python train.py --n_kv_head=8 --bias="none" --init_std_qkv=0.0192 --seq_len=512
MLP neurons of a small language model. Each row is named by its layer, matrix (down: output weights) and neuron, and shows model dimensions 336-591. Each number is 500 + 50 x the weight over its row's rms, rounded and kept within 0 to 999. Numbers have three digits each. A neuron's up and down rows have the sign that makes its largest values positive.
After each neuron's rows, "fires before" lists the tokens most often just after its 100 highest values on Wikipedia text that the model never trained on.

L3.down456:508460452451503511547496441524460462388450495447468419504523412478477500443595544479467425585461472507551575509562503536499426446478438542562513603530480573514458575515544594532438525423514541554496460496477464431479482448461462567377491468492509498494531586514517410466551612426472600484422498505403479484484515455490463452440569572537437460485436465591549447395496482445540393434538445533494477450435554583504520504608495395537572598449446581573452508461473508438445471515378476479545459489500439594446456447523429491548487498496473532508551622458501535430539583511501515431507515352452581471455513496552469519557457469508600540520498492489461524492435503498536535465468595465465394498475441469530495485476526477536483447498532474487495488574513639529485503461555415
fires before: "\n", " The", " It", " In", " He"

L3.down903:538405502496587430483503520563533400487520549573377478546448560486500461525493447502504488538512495602558407417517484510549478553427520430521484510492494475561517503521490523427477506505475533563540570436511409474495521417564513469461455475529510502536522621591472429437546469473443488504514468514444363466436465561441373398445505456460532437491530414583529424492502425520503536417575490485595452392482556469515484540563537481531518501499590468484572493450535587484539502477624445555481455432462498564502538560512575453400555501475519521512506538429510568531496601480455477542447471492563536507424511534555493520443505503511560480496476566446484584471545598440441476594528473553501601503452595439519507584478541577455506560541419424506482525482597464517461470564390443
fires before: " ", "\n"

L9.down1272:587448490528465367491489514404552455514501474503422537554538467543557556467485487447498581486507489547406517474443454485577550388511456468427496565470495534516497507517481413533516487526438578491463479510535503569473464549481548516593607510483481413502501445466475533528463533526534502537448545482481544499502439491471567460392447523431510520526540561486376483573523532381499523439549426514559493548481459538499595509572525476461460380525509473516483548591533455516610490531557531568524514563491469503516534490502491434442525505512479530438426528532472521545476570459461576502524593520499520562508382531485464504492521538468479483526444488414536559542529588515558480455548462494528531481540441507485421493519405487553453558453421550423513534536534456497527604484430540
fires before: ")", " |"

L3.down1397:490454478532382460495448426495583468544422564522529507442483519479560474449442513518423502506524490466508550524447451401567543601465525493533492562481501466494509528570412502420583624415510452500431503523462452554606573552442466507497571496522485477504527602508493487539587445493497517356447429407479490487456394500552508388507416435448513591510564493559518483552573527523463453572471534526474511571482490412499461433431405505437444561491492503404512438498474588597503504621492530577547418525545542506481580441388445509506488499535486447549519493475515495472497543501482537577608555491517563587519485452413467564478534526442556446525560486553511517536495497513472428475518500440479471432448426562550541407597560514536524549487497575445586512520415475536445546559581477
fires before: "2", "1", "9"

L3.down1062:471499508444496507593447508511486557495496512509539472483519372515445448462483495526521429488532526477480633487539445502540540505574433529498528489484512478466570482509513495493537612424548640542506573536511489568367575467462541541641506447444454548485561524487430455526532490468501534483635506480509379470519549508582500521519505509495524549465523512529534507520460531512585633574523579389477521554419588554525500476479438467476443521536485568515473386559510467497534467488426532400569439524449546546501503547475606531387489508635562560525417481519452509491441592503474500493605449497525397515607414443541529602437494462530564557447501518522497440511456480560346490505534475477512475448472494455469572557501450530507522469499485510478584569465465450500470492475583435
fires before: "\n", "---|---|---|---|"

L9.down588:535440512423507538454526550523443483503502384441536555384525483494423442510533500417454521575524509518488582516524561519558527451457542537491565524415524578539544498505507538551511318592565586470508500501505494455485431526448524392551507514474519628556551468468469511454448484464495489508384523456541557514533508588446479436475483432479559578513508414520559555509534457476401466528504552584525527468541491504497508515438469555522557462494467452474537557509454381429548503526542572530400567463445449480440434519461472395500547491519562547568456477500553500387532531518560398316489492484550434471570497504577510471482480422502461512463442519461491488453500532483520454534461400482515509459503446550542481423453549401456460494535487425490447485422468558523449548509333509
fires before: "\n", "-", "|", "ren"

L9.down24:558523507432468485487493503568505525483492512517495497534505439509471605487516554571544446430422515447535496509473448482455547483457552552513441474463545529558435522552523475480532521502513632550553493595483481454560562478594462475516522553524489478506476491542508513516543451562471454562492474446552453499461477550516482446517506572513502347483455376520504443572395473445483543498515555462529505539460566490515526481487501529556447524391543486569479515445512452521503495608558525583499524515463546519533449494597449585503489513451460597506562541550566552563443517519506597505548552508498460458471519480452514479449464594490427497433596589470467467558507429491490444514468589491460414490479460599476469478504459457440538499532475512448523528576496545578556541421495520
fires before: "0", "2", " ", "1", "4", "6"

L3.down249:492594587509523565551458530420537462577489480511576462444428523625482483531519506554534438478537571516512527561506424526597508579418536489533536474579491517526458345515529541505425536466561480570479472563499479413467573476522511438547558566460452451484531598478511514593481442516516476458481528484500512466501551562438488484533447524425544494422631513540447478531527489476416523491497550456433524457405572535522414456500384486457494559520438526575476535408467417465459513555512546437537567425475457421465570615546444551542538538486499513574524460498506467550520475506504474489478439498465484453491483421601552532436454413562417432527508535459509496476421477546486519506666552471554508477501487486420548543498498424477500483434432493451456455441507541509434409519459448
fires before: "|", "|---|---|", "|---|---|---|", "\n", "|---|"

L4.down456:495623539538479457584485541540458449538532571445495556446516496456462513531480506592465456508505469478474494580530402452433571379514555448435412485482507518477536516467517457572489552415576499431547488472519481437500509518440453460516458562500507469496541632522547532482471542478547548494464454583477541440399483578517527499523518539527489504502604473478446576568542499509583580540356519529457392531440461489476490531536446502532414398524540523528516534441539454448465517518521479504635513419523477447492447493559482487432485489473523492497606462470508520547459526575526408475422471412575543447503538423574483520509550549484452529465570421545583469510446465569504532438434431467497491402375455489502540455570448518483459457504548484491350504470572490484477582455454469
fires before: "1", "2", "0", "7", "9", "3"

L9.down1375:477495498493525570503539645523656572521420433473517604549518529501564491526547517547474441464529477463542417440490426483548655482452450465565448540397520483502487495510456487626564571447538543531494521484461507495524508604482512482568548511449543520487445541458496502484483532487506436444510484531492488435552497524532580597461515465545525551466427559539522571502463455451532417373503441429470523468554501480581519516476518583476541423555519580441450568504572505469572474439542501453494539574431450518420503521589484547564488538500467476612415529556514480439464572468603463485579462562419476503562503468546484628487371556572504567463444547496533429590516411505496414483512572475534524484492471539475658505488480492424410524381529487470502531542465537531465383552443602
fires before: "0", "2", "4", "5", "3"

L3.down890:541622430609477473495592478481432579529440502526478505481564486474500530543531447424487456473471501540512433499484528438548523533463542380454471483627571486479410356456513558505538517487520646512531537481467511467451512477537476385523547452561409416509504411574527532536550584548473544534544458491472490522434499528428517526450502518447559504398439572561555513486541460556490439461542500459487573557530368520418529519556494521486538510515468516464481456469480533479527594462545485501486479560531518489496464499456531590462441432460524556528513612453486462532648500508580532547479509511406583492501504510534455595502583487467467446518536475529536447466530526556531428441485500444424500651494474516501473619493491499416539476543523583475469460548463534556502475473473546
fires before: "lu", "en", "e", "am", "mon", "ed"

L9.down1254:495530545507493414432386531522465596518459459518475407413646402572510468560455455511490474608526581533562538542475584549595469501456534559549562537454547530514532451577516411487531499511490547538399630492500493479502446542494509437638487471407444510507463445472476595507576568505528515486412466483461482476527506503465472494555461447552519541541543539520500494464451501526538550528591422550492437504512507452508586455507576506489494467517559517506596481556545516423492423498556573587519470524425488456391470529486541573383497491462472506519490483521547578542534555509443470424498448473510468493655587485591494519564492491548473480563514414439530416498468441442477450539491574541585490437435512461432483524444523445494569562549529546415542498589483490548512499446522457
fires before: "\n", " The", " She", " He"

L9.down1492:457562477578466496450560451452460536439478460489479595395490561496485545635541477626480488511466543455392495560486546530595515504561461464491490574471580458424486439568506541454564552514502570489467505551567491480448442463518480498477450448454409583528682531449522550426525496454476460378529474373484448455545514570399501537499473469553452514513422503477493477432462442527570345567511517438465510446509531494458508598624539553548381429485451586482471463466533606496537408518537482544455559485430546508567483558544484501465452528484530563494481588413558557509499419478483487495450489491514455509591465511563501580453465490534567452466524539532530534545474473490410554460478430460479541512437574489527518556490520519490460464581561559561485458484535431461485462580526504
fires before: "s", " the", " ", "ed", " which", "e"

L9.down43:481489542510571440530467520396508448510522525541353450499479496626519452576521542496508474461468417493544523487483443528534487394553524564368552555446307502494530540504470501471478485511479502447549532514467573474489549494479526474432482499472441492509498472601543528508473533485557475462465454483559495484487527464467551432514465481510509597433440447517472518521434404525440610401466527510472529647516561439499467514465466498446404565513490574533454517452475505542670474505491558486687385498508493495489506560446536463464443433527452467498486521548453464562480447553504492539479557451508509562454402533372472514485552570437489540492520467489460496530539534491544434516502501517442482548481508423464558544500572477521468392489518474506431532432535485539432474407428445
fires before: ")", "),", ")."

L9.down317:438533516543566434394464527464518484530521570533495504517531496586483553459573490453605504482592452496471448569505476329451535459403502432531445512449524521487508519577505436327454491545579558543538564460516592526445392513549484547541618559552490494434403477506523389537380560503505526525479583606583558601532510528465488571522511475526458472557526501470488511589417431492605501513410575476448586517523446428505505489524503529504583521545488498474435522471513490523481478475480440527509478549511555541538533519454529465507428540439537497492380540494519528561424485525547491542529526483414387537496488515518501503485572444545584509563555411586514483481482407492451447483618559506498524534513482582498503533457492520543512416537396502480554495465551430471521509508472530
fires before: "\n", "1", "0", " ", "9", "8"

L9.down554:486562486473444483479380444451548468454527388568545398581497427498450556505531399499522560544562432376453495508579497558567562490505386465579566544514478561472540561494458499605513478510568465550504554517506530532500522488544506530422453507506590487482533496536423426514528377510443487546544460495450546530485507504508444447511458527539538459442462603600402379484436529536618447407624423518459530388440472501428537436425471475453477521516562525441589499516474497488434534509479512463512493482502526564553496518478526509510445492555502595391569437445540468488492437582499402443502529460472523530550442533363398490463442465474416499441437464477545432554458367488486458486459529541538421403538412496450453425477609526536536499493405459481523457553492510568465461566484440
fires before: ",", "0", "4", "1", "5", "8"

L9.down1536:537477477576554439472484527438466456579480559529479454431482550602457488504517586491415371538546532397494582464531528428500605536498499486496608513480522554508507498549445482348494444530465516546564539495513503518484479526531562592430621478559440395471472468596479484436585464483561588542420541498530485591500496540543441570446567516508620555544581523483478517473463392480600515535503487542467470571434482478438456498587582456528453472500493485470501461465490523414541508481512462504442485511558441472500533604494483465480436438527497573581456510439531520538491547480486475590499508473509482541468413500587446504519466480523583493541429532514544483462440523398433492559484517410510476431473489531517495505577473550538501440462443477475448558478488498448614536472488501
fires before: "-", "\n"

L3.down900:460466462522481495511436450526448457580599516520558504498495438469537396428563495553495471516497550540495481469570470473455465508494479518517446575628438541517525485535516522540494515566492481451528552489476436398424509496422487565554513446366472486553462495543595527492487501472571455434522520538500552459556609456444441454472558485567418508482514519619499426408357494452431491480511461545487540471523461505417460506494594455475532509469460531502583489572451494531471552464505428500447469458401468501484481542487481417491502520444405407513621479456547498552490517485495449460583405427562532454410567484499522410530502458486556560561545480514534437501537489439554545451510547402533506579444566541532540494489486421533534353536453462508516488488470639594478492494523492
fires before: "\n", "9", " He", " In", " From"

L9.down1294:383487508506444440515477395624526445455521530496497455474553538535457551523533552501500459534431490503458507476588440457501624444505472531544599533530484473491435486519539418444419544504492564530516475507530511562556502473549522523447472470492499620501405539474453586590503487558609474584424473515619519503470509449526481515482489533550465512428460442526494404594427519543557458414481486518527496504435501542596485559516536510564481533526507501480641492485448467420468442532511513479558527557584497495404522557508525400578503548455555427523468500542541648489516580542517530491505507498474512576516586528487497400543574567460541427421466480350494564516518487550447463569497484464411477454529468541444448499490527340419461521553385551525475491608534500531571474507485445
fires before: "6", "7", "5", "1"

L9.down725:539458466378503492518458498540487522428546454432517460528470479491503458439478563574552518465511608463512591513479511463592656465525545375554441505525509501501445450574480503514490577491485563506508440488481544431508538524532567398469538484507633518558536563550525486517498417560476496472506510448606479591533456459525490531527569543522507333479374452510509493548482468464427442453500516470396583521468465506395568441510538471537480492548536509528480461535511435432432502552516572520494551492480474500491455525516495413544463526429525416605450398568464511511544508518520446519571532470524462507503478478451416545545548561527518481457484562511489539579528590419507487501470528459487514494495474521550520537478457496455433420596370465573511509553546546479454369548408476
fires before: "5", "4", " "

L3.down1679:595379499441469529530469583589477406450572571509376523591476436495508515546454442507516423429593527504459446457389463432572426539420539517564419394431513543456548477507550562394445558476522463502586542451465466468432481491450396472557528504495497503450490565565443458515449481575523474440485449514581571470544433469416518431473484511524505468423489494554542457544462537488613518445504435427514366476505503504494599513544544473418504519585525609479487472500498475448483465457496569437373427415447474529501530471382488557438559528425533465570445509515429499419544484529534532430540499548576563538450495541508531482431535466524551462503506442479495531552465435470436501471439433521429558481440514553568581483459566489505533532480418493433468466510515509620431462467537511
fires before: " ", "\n"

L4.down51:532520572605444468449466569597571583432478447467459523422603395509529505408452551443518535509433433463544499540456488525451597441599522586547528578490558503509490485501565450523465567480458587560536477571547523505455528447536538488440530456485501601529560497474582576516512563491350503462445496546492509457434489507496396488499438552534462495560498472470492507539440548438469472561497487454551581504436527485539540541445450577462536452527525455425550438491529472442564502496536491551465541451530509396579437538539576529492584520451478501519481473535530439515528518503431523510477598460554556502472410476478476424555490571545503482514531524557474448435456423542459529484498519400438502506435509515489471484471471440516401573509544461472421448447579565484493489510531429
fires before: "3", "2", "5", "4", "6"

L9.down1055:472480561527461469429450514573457506488440631501483600485528547444523563484575474453481413579524460414519461573509519536500565493386523493553445533538608548520521511523514528475448445506560566465591488597495389499514520513439480474424599478544457473443519449552463513431451523518589548469497553585367432523502441488503377496574536503424457485467481531511489509478382411519470492483491508487489440492473538466433459527478463506501530442486391408450551550508509441405614563429463466394463606499504541462406558525447495490477463482521567507515452524605492415523492453526461500483540465475514561538444526522473500474576457390557576553491521519508467418512495498551445661430515567430441473574529582479634562566518537456532480508494513439490462548481526591441556531520494436
fires before: "\n", " He", "-", " The", "On"

L3.down103:565488540458472559552497561511447455468476486528538493456668536411546516452540493540550590538533594509526521516510433500436457489580523466530462493467509486478564452518560533590544412407568484463542459575476585507519460383555522520458512578484558478571468492501526434487457567456552473545448631543610566527498521457512522481559499432467527452506553510550508575476422496455476477571420452487422528520548509511495463504563521511429496466417526586566542417473492516460568544471502508494428580508442562489427474500454483571507463551486483442526512490499585456389483539535579547515499552430504461532543496519515498495513515465433458536545536487533448536467561481535570500492464545442449489506497517457560496458487432425480524513522608549485513491430432532437475484510470583
fires before: " ", " (", "-"

L4.down895:447486530598501575445475428518486448524532432460512532493488505515564613515426534594571536569558475501459447593410448525511485464432552519613503508465527516477474445527492482475445429542508494508528522587477486587432531477486521563491470575437549508493424572417525558495451515493516493528500558487510574465509534465519488509512538409510460463446474506507490465586515464477516502505506483508462472432573509472382417507559469550516484425485410573500500544458513483417562539596472539481446523542340403482558525530513501530492576606571559454432494438456517392428483570586490475451501507546501505569557418536527581520409535548480505565516541583586466522515612500468492497537595380492546458447511482503567461460519422549507560511409522486529390560513522492507564502516494540
fires before: " ", " of"

L9.down1645:589427520511524484449589402566530453472532463525460474515482447504517575483495524527450499507473458527519502464511539426433619488435426478503543573564548526399564560482553563454512555485481493501489492514542480416571591472526524435517461533591464522466487494472523518483534471520555634473417448478501528530501447519596506500437534482447542500438545517492549498489502524479596465489425509450461500519462494527489501488547452540467557480451586485494528566427581457455479495443571535570484438573521422539475412432423609522456620514546445488421444517486577654481509529489436567524496455490533600481413440605491516532538501543500487404431506434578456495541495563500535503441487527546530452475409438510623528461486442514487504420468506521462560529567569527481447410610496485
fires before: ".", ",", " and", "u"

L4.down377:485493445529463540540504538438535472488484486410528414463470596471459515518480456448538530425491466504463484500546432497480517526524535443410550486450460567475557518451605473614541521469546458454515515522506487493631530492480509560455444484451499573482578466481474538589504427578412416477467530466504518390540591487473464497507555461484446495552501429420527431447578482594534504477509513445472539484553483488520574509552467560481490443503467520516433517414536489525445468551459516471576490568545465412602532542519500530558552528532501531435513524476534452502533410434523394539508471561570529443648432537467476499489486525479524507509405517649451567527511508488521453443464533606518434446517487459487555554491514499496458492370395559457499482542490511528494440527477477
fires before: " ", "1", "3", "4", "2"

L9.down10:559598531522482515563499448496470538511554474510374508513582460464450505550434558486528451464534461549403460438425519519422437514518492604474464431478452439506514531495466495441388513443600490490505489461464485524484480545437502514421472615487472559385468465457542527501483534468583553423480478536493582626452517559513486402620526520508502450446468451549521516521469549449563449515529589513582449484499417531525451487526525535459509467447543546598532568516492504557461562525454494476600440506493549488444526495509469478421469447496534517541639570390529566535456500540473497495501426461468563598515487486587461520517421462488514434537495512481500522469573504505529471486497486467576400462541472528563466433569536552488512462499508505508557566416587499479560449520462502
fires before: "9", "8", "7", " "

L3.down1410:475486519437599521452565530473474529533505563551452533496544532478602484543480481447526429483626489483503528472401525495544496480551606544645497473424542581573488501394415465454526498518593538497492475496473519489546364537557492482528503524465544528504531626530555457471474437528576548417440547555472515532538549525408521532388480412552481506513495495586614474553549528510431515504486553717512560512536515458509468581500448527538484488541496490530494535486486497419478484484517536475494465473512501528525556432536537452483390534566473560511443502443580520544583384506466517457490502354515539489529498497470540536504465419452515500437486533464491550493459557564509548499428559537508613643546497487477486515527456475430567494479621448486476458496539424495504522533507522
fires before: "-", "|", "\n", " "

L4.down1148:543448433557522480534380547570467504553538590579521489591550563473568493519552524397581549455429517530529564493410537441498607514509484501519495467480534504506411459561436582570518537418495553512427477493493478519526552470450511518455531584531546547560598526530501408544476506469591514490486483512490490530479493468446518656497519381479476458456393453463531505509411528546536443524465467577462581536553557476464518423564487498526507460444450410543488541532424556460496517550520479553531478521517532425517498500528476581413449500438446496432494543463488505462520454477483379511472496340538542417496497481532552611497439500536510498428553464443513507584522530490575473391498482463496493419558550508489510478491497506472521462510415482516569473472538446505397523521447602
fires before: " |", ".", "0", "4", "1", "5"

L9.down1609:417503510517547497438579532436413437540377455487474407485447520501562549508506446451534545489554472462403614558564465596511448355504468564498543525414435552484446618449486464595465542427489435494543468461518548511572531485507549522555480406498576563449461600511592444445448535403449512438541451564473484520445450410463500482533534508555533525462420483545458458550552545474532509554459487497414545505532563453521423466435455587343496482505538551439428406493553468501544520489518505537523453480500464547559502470559524527519509521425614529459558466464530515553533568524526508486553570517600504521504343551511566540491517602528489499492489417524516465558448455496512429507505530545426519505422415473470619517463512460407536493468483505455633462437484453559493410611531531
fires before: "8", "1", "0", "2", "3", "5"

L4.down1408:491543509508487362490578587481438481516438460416578544478527500481482502402539560543515284503477526454458444410484569474437533494465490534582491476481559580526542513447492481537439464469423394494515453493576562383492486542535526654500460534425444436497480539500406524475451475478563469515407490549433471496439555456482483522445591414507518486527438476496380515479436499570494411474421518555464442527560459454552612603516481512571417467593492571467507484494447472563454454470529540503566469519470455494563489508440554464461468431587574526531492478578394542568527504484530412496459499520537463557402459549539493485511513487551425410517476503615479429491539471491463527438602533455596486488503492534555533538450503470446514572464468544562509409457527462547505540407511547
fires before: " |", ")", ";", "\n"

L3.down1420:385544400497454440476447452490494466582483449446509516565597466525485495574552546467467421520500512504524543535493515501427555456530546355516479593521598493481573466462474560569445511439539543505510433527493478485482515504540476591517435385373485455529536592482516503497508458538538549483486435491416626460501559550515417460459486447625481530530437573621468450566456530419505523477488453521522499515441525470437484483437535503580525606496492498551548540558464500500627561516418492510550471537512511537507536558572507483531607465570530486425571447458495423415542539620483511573582518488537492530478516420520484420555468413559566501532444490498455561503592571474521547532494513454526395542485593543526487382590544550577602505488520523520434478459510574518501549548483579
fires before: "2", "1", "3"

L9.down1071:569427571530502479492515435473538498479508456559491519480569533570500470512426547501471481522400420409483547512530561532532462478478548418574549512493506533511480497537527453475417495525492435501462493551545539464516530528463559475555506506448454456530487507526567494382494571424398614447467539534509518606603553463435481482509529551547512535625497441514424580526531417568481567461421517509576438470484477514449436496527508509449458527459515457534551447423589521489473486482490492403469403416513404512427572509506507588466436434455491478508502500554542517451528504490381476460537554495486488435514582482538499497478461469569515479544435553446430500479541521502399489578523575594453527433541559495439491564494486449454537483466596496573493554528516418461492526558515650
fires before: "\n", " ", " The", " December"

L4.down277:560494414445471527473414478544537519568588485494501463522508483521538519514570491558567544410434525425538522447479434491511583536502576577388485593480606561429534539533502569551426401516468426375481528513449566520487568490516512497483531491539552468422556548459490502470474487437613539430544481451495384460426519516504514454481495529548477444450417452412457526528480490416559498515488492470555503518608455589531542537535488478585459449519443515523591584554570544458548421549538514552479510548518508433483528422559544500462534471540416487497576456538430515512517406543494542572528531478469448521484531491515507496455481545440517431401510467496565524532586495495574500551458381421436451574426487481453403470477482491546436490466466499504451464481581466600442468570539490
fires before: "0", "8", "6", "2", "5"

L9.down683:468570516454513548363477562566537452472509398498508397548521474545533597447391584460643549473565516491529529458495518548450495498511438488498496476524544565465544453540442524588450525513596519498512464539522506498559476502520439478521524511509493514598471586488533563475476513504659530457487450432471485473472482485504438484492510556429555501467465521587424573479502485463524454471551458465468564447426410465524505544493528528547465503403442542497480467520443585554478482462442512510532554474570540533543311571620427527579544510599498430490420423460526540514511500477533576520566507491504535609505547455487473473516460512520451521346454458475492510511536423475482571469466543539482461570501526524426445555448481433553512547495550538553472572514499468594571497469470467
fires before: "9", "0", "1"

L9.down1125:506456476490507465521512483541482490626536547499573435408567509546472391547457479517581589454512489493486490518514475489479562525503522550500550475496557590516387560550538495393477598563510467533477579528544525482569455477501592484476503489503457426521494534449466450407335454498476590477471449546543534516371433459503619469395530523556455466600496453565445499479531483457477560487385422525643462378484451510488508501549504467497474557474568575538497402517574575548463529535470564464416503459561466437496429574486435469530617428489459461418531509495539544421404500517549469454559518503545494440497466465552365583519535418552570559428510487558435566540546510518473504553506549425549495500559469503528452459399513509493567383464427469424441496508433497542547487626393494
fires before: " "

L4.down1363:469521501575491553524504479457529571527499489473549489429588407551516445517509459507478505539526525431573542500418564471547516523545491550467542561511482471453577544502491565558448476449412483497488439482442524465475549430522429451566545504467541443553518457492590513443575435456516475518435490497595409474525493489480457487535473583539527529469598518552498541545397465459535479531574509492533456483455391555479517445481605521433547417454534546514431397549474601494478490578567496437484490478540448495443537534536575486417476445584409534501530536463541511460460568602398484515530536446445468443448528480520449467433587368573545526507513507527459560418549389459463428417511468456452487427441509409441502559485481503413405482515450522479561538482546466436474493599572446
fires before: " ", " Pos", "\n", " Nation", " Team", " Votes"

L4.down1554:543548545537479511454501496524489456499585501454396480444491438501547573560489451563482488535511451439473516468522532486475490480539578517445455538467440487491521504548449466458441503613583495540545484556487492429496445421437569486462546466551468475508517337485533481493541524456539509461459505512492516514496550510500406472449511476537586490494462481370468479532534472450426446535467524514455528589618450458502441477429472486519391481512535512458500466397521465437403461465574543526527547500544496421478414497347498459496595475514520569538457560476496530486488489628546483468500440562368421522551532576405542439556525500501506417488451512503499482510508508482602536441386556580577602583489469470549493577468488517625568477439525510442491471477513449437515470417640586
fires before: ".", " |", ")", "–"

L3.down933:427549446546457470485526600449483489513505483514569448499482531552479426515452537438493414563478441496574508493500560485499540518465517466611553543533514562502576520616443512516548462461476437492458560574497634577514452524446452540586582501462460395499449491521436513504398497527629498436527542487534455443547504445576527526516540515485557514515521574442492504490511527549469554563468466502556496606543437547531503527444449612456489452456478503528561461512521601544486515464457474435464485465504542430538543477454515551560447517538528505413500512508507474579392619465478517533492513465595549461466539487504470499581583500598568446532548487543505406427502458519533449490472551440547493512553612494446528523434559434580540419482541443496530486586475500466538502455562472
fires before: " ", "\n", " MF", " DF"

L3.down1206:458433479478504562555494504468511480563401489522563527519538503461581546496557535497528465424473565557528528544472456469477544577548545522541443537425507393512487514489471496452405469448482476441558547416572554433508610347546482616514508558522543443546443488486594451510459444501548470479500537484520542596508445464492469609534520379445529546496453504491466493439418517459562555467499433584513462539479416444439494469438478537514482534506484529459532477433521427490527475431620499484530500527423486495457521485401486482512522499404479459546501528534542539538542533528500506636466532513482449544556454474455552500511471471568452461476542482468547514465544498534556527512487522589583484447510487511489504506538481570656524550443535508445533498499452478555515450447457552
fires before: "0", "1", " ", "4", "2", "|"

L9.down1643:559531600517577453425521490546560471563588570531423451525521483435454524495523577543557428455443437443524422467474496502533468514464604665501525437591516505631566499526603444469501450515624607485549495558470500407481498557527564561554526477386447537464558608542476459569432501544549497544485417421570502440527395479551509440520365417597500441434562590434463526486534543526484474459581481493501529504423524528422526460490528481503492457507516597462466538524516538538451586483593382497519405512520555501477533450552504522435543478576524515482526523451488487586545466473508528546519534454385549482553505542470498437531576558480580512463562594467494490454520535469416387523542491519456507536516492493475463426523446460497465558448468448434516473455526491580433603495480462
fires before: "7", "8", "9", "5", "2", "4"

L9.down1076:426560437537520556494462560473519491512462545519453416491504496504413523543526428417465475450468561496420485534552489507507533483601512544446507499402575504487433473547524530496544550439563579525536414418405476492431585487494522557468532477448429392562472483465495497540581474476493550493478565511527555529501588461527465465530478503533494521512522551555469363491588532509590466564447532438497541447509532448492493542467605503568550418535570528499446573440481475483532586549574590534451465465509450486548566465555513509549548471509524475471435572503538472438532493427479556467451525601453477463406475551482502483423461507535442557486479509541544461578419526478516557544507611472412529446467455540537519494482456513485489588462537514521540492485436528456550409514476602
fires before: "0", " ", "5", "PM", ";", " pm"

L3.down1425:504556446451482487465474536419456581492447495554490451534596500500509472451455624509535395471550440528460468500509641496520556438553514504511479516535516438476588560501603472498559489413527469481521491527495555538506516530457519620492571523503453481486453514525556520536491492501589591511402461520518582541522586516545528522499518666487532543510489466467582604495459407493510511524544439505474539549491439484525522544429459509505589447425463480569513528397540457583473481547445499560405534556491502516517403491546643500477529483465474490449535445526519456471503516510413531491516560475623452505644520443469464527512494418442499428505536476457448538460477569454689449498446478461445470545492552532517486513545496464525498443478491514448535392531487484422547467486503540
fires before: " ", "\n"

L4.down697:576378400439418405494466424532462434531391538399539456427526518524472522538517542539469490522517545554537531500413419462499504509575456523382543419467544499512557452567459543458526527604631481404500528424501532514529487498503456517500503472464482508537514463473520519461526467481522512519479540552371474484456572431505530469572458531459572590486540529532473503597468535506500591554449513547528506551446465529437417570530550610501420560483548522548407470496513477494460512507488604529525617416444539455423500494469536430472500515548530498464415483500500413442534448545509524499542407454395468436456482532491476444515548531422514498548518521444461502578505579432468545536471484467537442489478345466466462491491527523569628558501461435460414585456556569522510527505404493
fires before: "\n", "-", "|", "===", "="

L4.down447:517458437395488438515459547481389506542427514528454536424584421442399444468469576566492468521481458455444519474515488543438531420542513572514453489362597636491494546497528521523519521521531437334435533546574515558487519510483590544499507444546478499460544501479531617507467561463481570461477528534507454555499618464483513405571565471477495567519584504418453534546482510472527555532499484511522516420473557475498486471480530488508493470510636468476466482478562454549489442447542539537397569436456466417410458518478476530541444478537554553459480520530493447436424561426551498557490527491520452501568514576514451505498484478524396459520516553598497532497462585457543500510513536485605508485516514473488452511465543471509493459536499514447528503551559563488617422446413493
fires before: "\n", " ", "==", "3", " /", "="

L9.down765:636587526539558534473529466482559585542527447469488531433535510375402445567497554518556551451517432506502468523570561436513513403545473472499458524570519440490479505509543556525420474474432553471479595546521478489516461513564527515483460524563516434474502484516465469541472533553499363510497504512499551427354509524471554504539506368558438545450543503488496513624572520505603588491571405476539412579590536530469479420509528490494495368471554518514470450559538562488602529568348523526535549425457401390486538400517525549519509444503551496526594468524499610486508558474500535553569550457456517574417482515488525602464504487547488487480457602510495550448552550405493386501540499500477453454532457447531483450533519504501548495532539515604465473488554575437468512510545470
fires before: "5", "4", "3", "6", "8", "7"